Part of a small language model's weights.
Size: 8 layers, 2 heads of 64, MLP 640 tanh GELU, vocabulary 1024, 2.64M parameters.
Architecture: LayerNorm before each block, learned positions.
Training: a variant of Muon for these matrices, 139M tokens, 4255 steps.
MLP neurons of a small language model. Each row is named by its layer, matrix (up: input weights; down: output weights) and neuron, and shows model dimensions 32-127. Each number is 128 + 32 x the weight over its row's rms, rounded and kept within 0 to 255. Numbers have three digits each.
Before each neuron's rows, "fires on" lists the tokens most often at its 100 highest values on Wikipedia text that the model never trained on; "fires before" lists the tokens most often just after its 100 highest values on Wikipedia text that the model never trained on.

fires on: "\n", "fl", "ar", "om"
fires before: "| ", "- ", "u", "|---|---|---|---", "y "
L4.up219:160144101160150103106112132112046116138185193160144094146125124126189081110187161152182054064127106174111135140122117124176099156106097092134146179129174117142122109156103157122113135112109104148195110138083097156127116100165150075084133125107110189148086184024116177107094146119148143159
L4.down219:129105187067103128137187088120106137132133107101178192123088113142174127075124151106104127152116127126107108219147205091137133135122134084145138081148211096078130097106150156079145141177067148050173120181165139127115135097181088144113142167085081152134143125138119097136166125174114118104

fires on: "ed", "c", "'", "ed ", "\"", "ag"
fires before: "s ", "ord", ". ", ", ", "o "
L4.up121:130140131122155103139156117161053149094137166138181147120145116141119128124136153093114110098109107171077157101141176138154117187147148118123132092166101117143136120081162076069135172137094118138101126097174144159135136133108129189052139108087085108115138125134071123129091150164205162166
L4.down121:189076155127120087115080110173075094122074170165093121181087095117171115161133101071104218123098193156172155128154103123185144134142108086079116201107159123132099161110139089147102130167111136161122134151120138163101086165198128098122104164132088103148111152125188166086130118121104149104

fires on: "uc", "av", "o"
fires before: "c", "ing ", "ce", "on ", "ation"
L4.up199:143177055141124152116161085112128107105155066125154145143070115078076173149145145135143139119110130113127166086164128137183147149133176153168155150123119174167116114125135168122137142155090125087156113100117121129165118091145186107127105083200151137102172192096119121107153131054125142187
L4.down199:130118012146131149123188118061220135154114130137128206074154168125082109108081167135119115126136094140140133092151120195172173162121181126048127132103129157155116096176116120131110123108143084147082095121144136092104149088103189109102189158096128135125108109095108141112174107193120115100

fires on: "all", "ear", "ell", "ay", "urr"
fires before: "ed ", "ing ", "s ", "ent ", "ch", ", "
L4.up289:123112132091130101179146215169120128057065156159144119157166121117083150114097127162156181103123105109142181140134166072119150162095127124147104102082153103049073157110096125067079158152114122141153133098109131109116158117173181152178093180118159141088093173104133146120107122096161189124
L4.down289:157183099163128189164130066111152179151124148148099113095125126169127106102080188114149139137092124157099136125119106118122144136148163154062095103177201140146146120112079105131116131097153086215125104157098059186063117136038143131141141094091121106127085123195096052133175097159163141139

fires on: "'"
fires before: "s ", "ve ", "s"
L4.up522:108164124101101145157181098159168170097098122092140096157138179111108158082130202130170122084101076174152110140165098105160097106101167125114112069184106096173154176073161143181125134125160131160116103147145189088111176098152105131097109126121118184155104156180090080144121157123147130124
L4.down522:120131131150129107142099088148100113147132132172129080153118154148138162122102122126105098150114146142146167115076086137121085155162129162098137124067169119101145088093141119127087146142108067144155154175074085102087229113116141199163073141144104151145101057110088147159132074109100106144

fires on: "==", "are", "==="
fires before: "\n", "\n\n", "a "
L4.up358:133162145150120142136105165134127202141117154121138128158140185127148082111179172190133170157076126098132081090161131122083152078083114100122128109169177129121085155099123110121107133067132145143180073164140085135165145119097151158124114157092103150096153152112115119079125126208082077165
L4.down358:111109132178147108163150103134070136103132109118116126060088152091121162129152139108148164126167148169133099115204151122197140114118151166167093205127136140123161087119145157132129173163108164065141098138109131114060077107106115108127115157200144070152159133111138122158115144082129171144

fires on: "'", "\"", "ment", "er", "or ", "ant "
fires before: "s ", "s", ". ", ", ", "\n\n"
L4.up378:151141162129183175195099104102063152127118196111117087132144140151105099113127157142120099151070151106153101124141175078126170102095210126123118151111125189120128179151163125135168130144126098097128156175134095089185092083113115157129077158094072174184085120161127112151152163133077114049
L4.down378:102086114118080130152136160085095114130134157167139132159072080104136103093110111061096114103123067139094126082137121150110157133164052152155165156148135138115138134124114111121132081079103180149125044168104133185135137178164090049124109164142158071106103132106133143180066116150183183181

fires on: "th", "ther", "w", "ig", "ou", "ear"
fires before: "n ", "an ", "s ", "in ", "h ", "w"
L4.up582:106146069103162128165100090144094110157095137191143114155138086043135137106094128123110127097115137142087197122152162136049117143152118154128129126142118165127106142105080112098147073138059133111173164152105120207157221134138129126136106132115092160129101111101116104110118117174164133148
L4.down582:058092110123138062149140146126097127126186116217125071126164111108126095163077108119127153140121167130094084127154167129138139117145109169167105115177083103088128140105138114185058126098096105161162152097121138110135119120137057087152085126114169109148120133071099093136093109129105165107

fires on: "\n", "ber"
fires before: "| "
L4.up402:218112114116148117142176168121162087152129160157152155206103140100149178121065145120166116157144132121150105113109097119103092116144146043163108145108100104119130111121099146159112104116183110085197142148131122145169122102097117132132160172120110152105095168091102158126123106138128157109
L4.down402:143186136124092108165175077162084117200125133042036146141146096108123103088110194161155128145118148132125064108087115141157180130133181139109134123163125161128200091148135122143154170139083125123141058082111172124049146113090083155109089183104104132198080101124090120142096125165096112132

fires on: "comm", "tw", "Comm"
fires before: "un", "o", "is", "on ", "and", "er"
L4.up339:089152170128140032127156131081107132148142133093135114096125165090112064127173115139123164189106155174107145168120153075115136085107167109067090146134106137084117138113090104166147081145143156060184074133096194118148122187105161125168140098155106167119085116112099143128119125158119095130
L4.down339:144114145140097092203139123132129079092108167114119170175184139085138119175083093101113088147106205160134159163101125116136116145223139063106171129154133119145103092120110061130089157142179072120087099154075150091130168147108098141119129099125095161168112144131154178169126142141164101074

fires on: "rec", "st", "n", "h", "sc", "ear"
fires before: "em", "tor ", "em ", "ted ", "tor", "i"
L4.up285:125116058123128131101153097057166082174116143114140109158086166149087198182173073125168118111133136102104126093099133154119190146053146092086145088116089177105104179076112167170130145185151130128123134119122126131129119135128153112120155165131159139134086149129168167164185039138179113121
L4.down285:117103183079100122088120221089139167111125125131149183119138099113081179039121145174136185192120103135130132200105113174106112136097086112108082144118127107148147121159129151138117112105126140149109146161201066056146130130135075110093146117104139087140092171160137171130200095156088147067

fires on: "u", "g", "si", "v"
fires before: "res", "st", "al ", "ch ", "t "
L4.up42:154181088149133065137166181125131206138138090114124110117115146091099126135185191119148160132130124193146082135121145185133117165108127135111131100111074143103129176121127143087160190138119077187127195065149153094144162127131141078122085076119236124117149167127111111101108070140114141122
L4.down42:128128125139171153167128151148181158108119106101172185081106124167144093115168150139138193062133108116133102129093135104125145101112127116168121118126095101177170125140066100126125098089166155094110121076152162139154113113146114124115192066096190117117163126066105124092161114156049057069

fires on: "all", "are", "en", "st", "i", "op"
fires before: "ed ", "er", "er ", "es "
L4.up101:118106118139081151120137147182148167121109156135169113141176159096093076154080135152165093168132128174114050084126087116150178071097121138096167077112122152127063131137158154181107125099200088126087100134141135137097087099149155158145101127121089144111134099124136099123110054111137131087
L4.down101:111120083143079115048138141130145173086139107128175107177177158171162077134169049058125104148132118115155158164137110167092133109119103109161055135143145089114137133107094098128113162165078120113226129124125182111176113107144135126132220156150103131163101153126149130147157139122106097120

fires on: "==", "tion", "ers", "tit"
fires before: "\n", "\n\n", "==", ", ", "u"
L4.up232:112121178108213106128148133137126133147116071126138139150173132165131122066198060153138164128076099115105111097126192106185143119154138146183079115146101140100130114068064111106092147116164079133114169079167089078141134052106156146195165065152130095163132109157146140184157139141126123098
L4.down232:100122101109151166127137205102109126121138132159143101174114060115072119134134178102092138145101126123143154107161137123181088090169122159048156124129066134173149160148132140116116114135113124056057196117138151153068216169103146107098091125158117144147109143121135136171089096080090137161

fires on: "s", "si", "c", "gr", "t", "v"
fires before: "tit", "st", "am", "en", "er"
L4.up488:157150133173147104137135097077155158059175116156154145145106153118143091102143123171145211108165137142077121151109087200110138115151128138099133110134157109177125113128128144116111162114134087140105102178140159088108099162141082103151166130090094161165167152080086108171104118163116142138
L4.down488:108113131107132106126121152132107124074137095124137129203186087117071087150116118125141097152115113164113125215122180143156069121109168122165074220087094080093091159148150074103148154109134130152113131094156103132162139110155146120126091096106163182086098149095138156165134136160081121075

fires on: "'", "ist"
fires before: "s ", "an"
L4.up144:145168129169138112157074157088101153101088092164134117129130118098150117171130129081116114067127113155135129150123081062164118134123151081133086098200133138122137148116196119133135100125095113145078095114093144154111069065118130172134147158108159163097134116108140081098200157127110124128
L4.down144:134152143119163127109160142110147187117124178143147166108104089134163155137061112165097099156141149087062112109145125121137150145114140120149174151152169129121150119120154089125145153129143094144080166129169119136116088103112103106084116172170137073152130161129135193136137133069054101120

fires on: "uc", "ap", "ol", "al", "att", "dec"
fires before: "c", "ce", "po", "pro", "ack"
L4.up601:103164070113145177138136065109089135081112097191207104134117114147119088151112096145164187090111138088150163178147167093144078143150173119141153150110092192183138096110182084113110156152151105083160126115130142142187115116110068150146144113085135096103133134162108107095182087082143200136
L4.down601:133149164117138106115232103102110106067168118059096101105157095170159188163083162183099093179137144085143135086177160123165133169124116129116154126135084173118109141118108116145122161114151079092153113104173148106161086119144093087154101126130120126099131143136168120123153161134185156150

fires on: "te", "y", "seas", "op", "z", "br"
fires before: "am ", "on", "am", "on ", "ard", "oun"
L4.up569:184153130113094171150083143112076196133124103169118130145125131159109083187114092088150081166147152123132158106138104087123116112070112089129185124109068090181133149160141121172147067107071103049126135115138135073202143128154104145156133163120138102123160152122171171121201190112136155207
L4.down569:091113083087111103094126111098108107125104093117179097071084156135143139161180130172161071122167147090135103131162109111171086105186139146113167155119109128153131140139163122157127112134101078148152200157105080105167072142156146178101132146114166127171154039122127180166116144156159140164

fires on: ".", ",", "il"
fires before: "\n\n", "00", "\n"
L4.up58:133179117165127112158171189178088135137095159153128102110083152128142134100112142194117082104089090134089157136159109158173098081116098146061124110106142148130119167131159074141096088103157075109168118151125101114076161115182109104145080112147151133143101145109194065169125123137133155121
L4.down58:131182029111154168140098149195165108092028170136130100127076145142106126094152134127173126139144150137083118115140074172039123066087124103101150097162087137134134143082143105111137151175126146127132100214148131121158116135104159105091170087158145137163059112118123141143165111135160124141

fires on: "str", "ed", "istor", "tiv"
fires before: "al", "al ", "y", "ed ", "man"
L4.up132:154196082153125152153139173171038099119091177083129104139125136109133103139135143164133155167114133110124120167134150086157113113087115062153194134149134150105013108111163085134159095126165088158103114167167127136102094124182121128095120112094131122088177158102076123096117129133179150173
L4.down132:132111123156168141084137114054089174120072047117131111152138150090134176167117109138177114111126207128139175198109141139110115102114145124132168113122149202094086182150128108165131118135123166153068182138119111132114129122065110079134134104144090083173133150154116071100173185134085107082

fires on: "\n", "on"
fires before: "- ", "| ", ", ", "i", "n"
L4.up516:109084127068132070144131148120125184093148180139160128169140123036153148127169132130130113137141117116128077110080138086119126105073168134130140107112199104116136164184119145140081143169177095133140127198117166117121087130093161172102130153158050157078102168151082130131098113154117061164
L4.down516:131155133091138152081102118110083117157113078148078162132137096171099140200157163080121106152119138130174125187155129097028162180187135091042130177152110084117129109135081056121113123133076130128171089156132132095134183150127111106157141150108139176072124104094154154158089136169079174116

fires on: "g", "si", "ol", "fer", "s"
fires before: "res", "st", "ence ", " ", "\n", "tion "
L4.up220:129100107085102095141186193113099167125147093145131117087094166179123068129123096131121120143077113110168110162080119109138134117142096134164149108124185099191126130168161116134150135075171049125194135073131165143125121160168096149186081120065156114137128120118136116078154086168101158109
L4.down220:127115171111154103145087175150142137127132131101128143057193137064123097129117123130124076111142117198164176118090107190120137182110130109102053158125144184096174168150127121134072121105101119098040118140114110186014149170096144160074141121126108089188129089140138167164083180166120135100

fires on: "iv", "sion", "oy", "sid", "duc", "un"
fires before: "ed ", "er ", "e ", "ing ", "ent ", "s "
L4.up91:133165098117109091149177174142144155186127149155062124077134145170123180105116124155169119152069157113154156122136098110147096130124134118171094111095130196144079171150156138111120078081123146082102101131167098138128119034118188141119116118124113148167076106115156112151173096094136141175
L4.down91:108103144040066112158151159153153134148079116170152154098081105169092168094203112141109092100201122122137124166132080167137150074091191144112139087122161117159153107079125134063154129104131118174086104114133158129117149160123134147175116198117152134094148115094110125148082127079155185110

fires on: "==", "==="
fires before: "\n", "\n\n"
L4.up107:103145143163155061094150082180095112056101146120088113121167140118109111131162151135089079151095124097106184114168105113112121129156175185111097136171120157149181149125115132099155155072140062140129145176153194148126114159088133163152092118090114091132162129115149101110095154122115160077
L4.down107:177179150133099096166129110137057133125101147161156179144161097109166112119137129113098153196098125142130129116147111066093113095102071158099104139220102143189087178110144124087152132090158049114199142156135138110134086128111125125148097133153201144081093136104074137113164139112103105113

fires on: "rec", "ack", "elec", "ain", "play", "res"
fires before: "ed ", "tion", "ted ", "tor ", "s ", "ing "
L4.up359:195163094145109120141081090103129097149181110174126066084151150204104182151061094094107133135114133115084082055082126098095183111116128115118120076130122173112144139114100180154088120131152101099105120110158138147126112112100141115129147094125113091153155157078077091095116184132135193155
L4.down359:122155087110073144123116131154146190095110114157123192128134125164079083134123121200071121159136087112099155097133124096155067141118138124101214110078113083160202091085156146102076110128178122119131103121122099160139167158153089098155111123110129151104087123069211148158154156158136123063

fires on: "str", "t", "ed", "st", "d"
fires before: "al", "ri", "ter ", "er ", "s ", "or"
L4.up432:120156149119098061139117174100059137111136162109094153131058158140087069119184130152108101069159114128089124150066104115130081095160101109190115134135120131117070148112153069147125156157142136139145109138135138153132122132151065139105057131123123102134111181153084151103156162155125105166
L4.down432:151125205135175101187180167102162099146134131137124189130182124112152124172128200145151099103130111123118083141181200111138090164121091123095103103129067126124058116170127116145144078124136162113121111133167175076125111127141131085160162169199116158158100165139076094141144110078126093102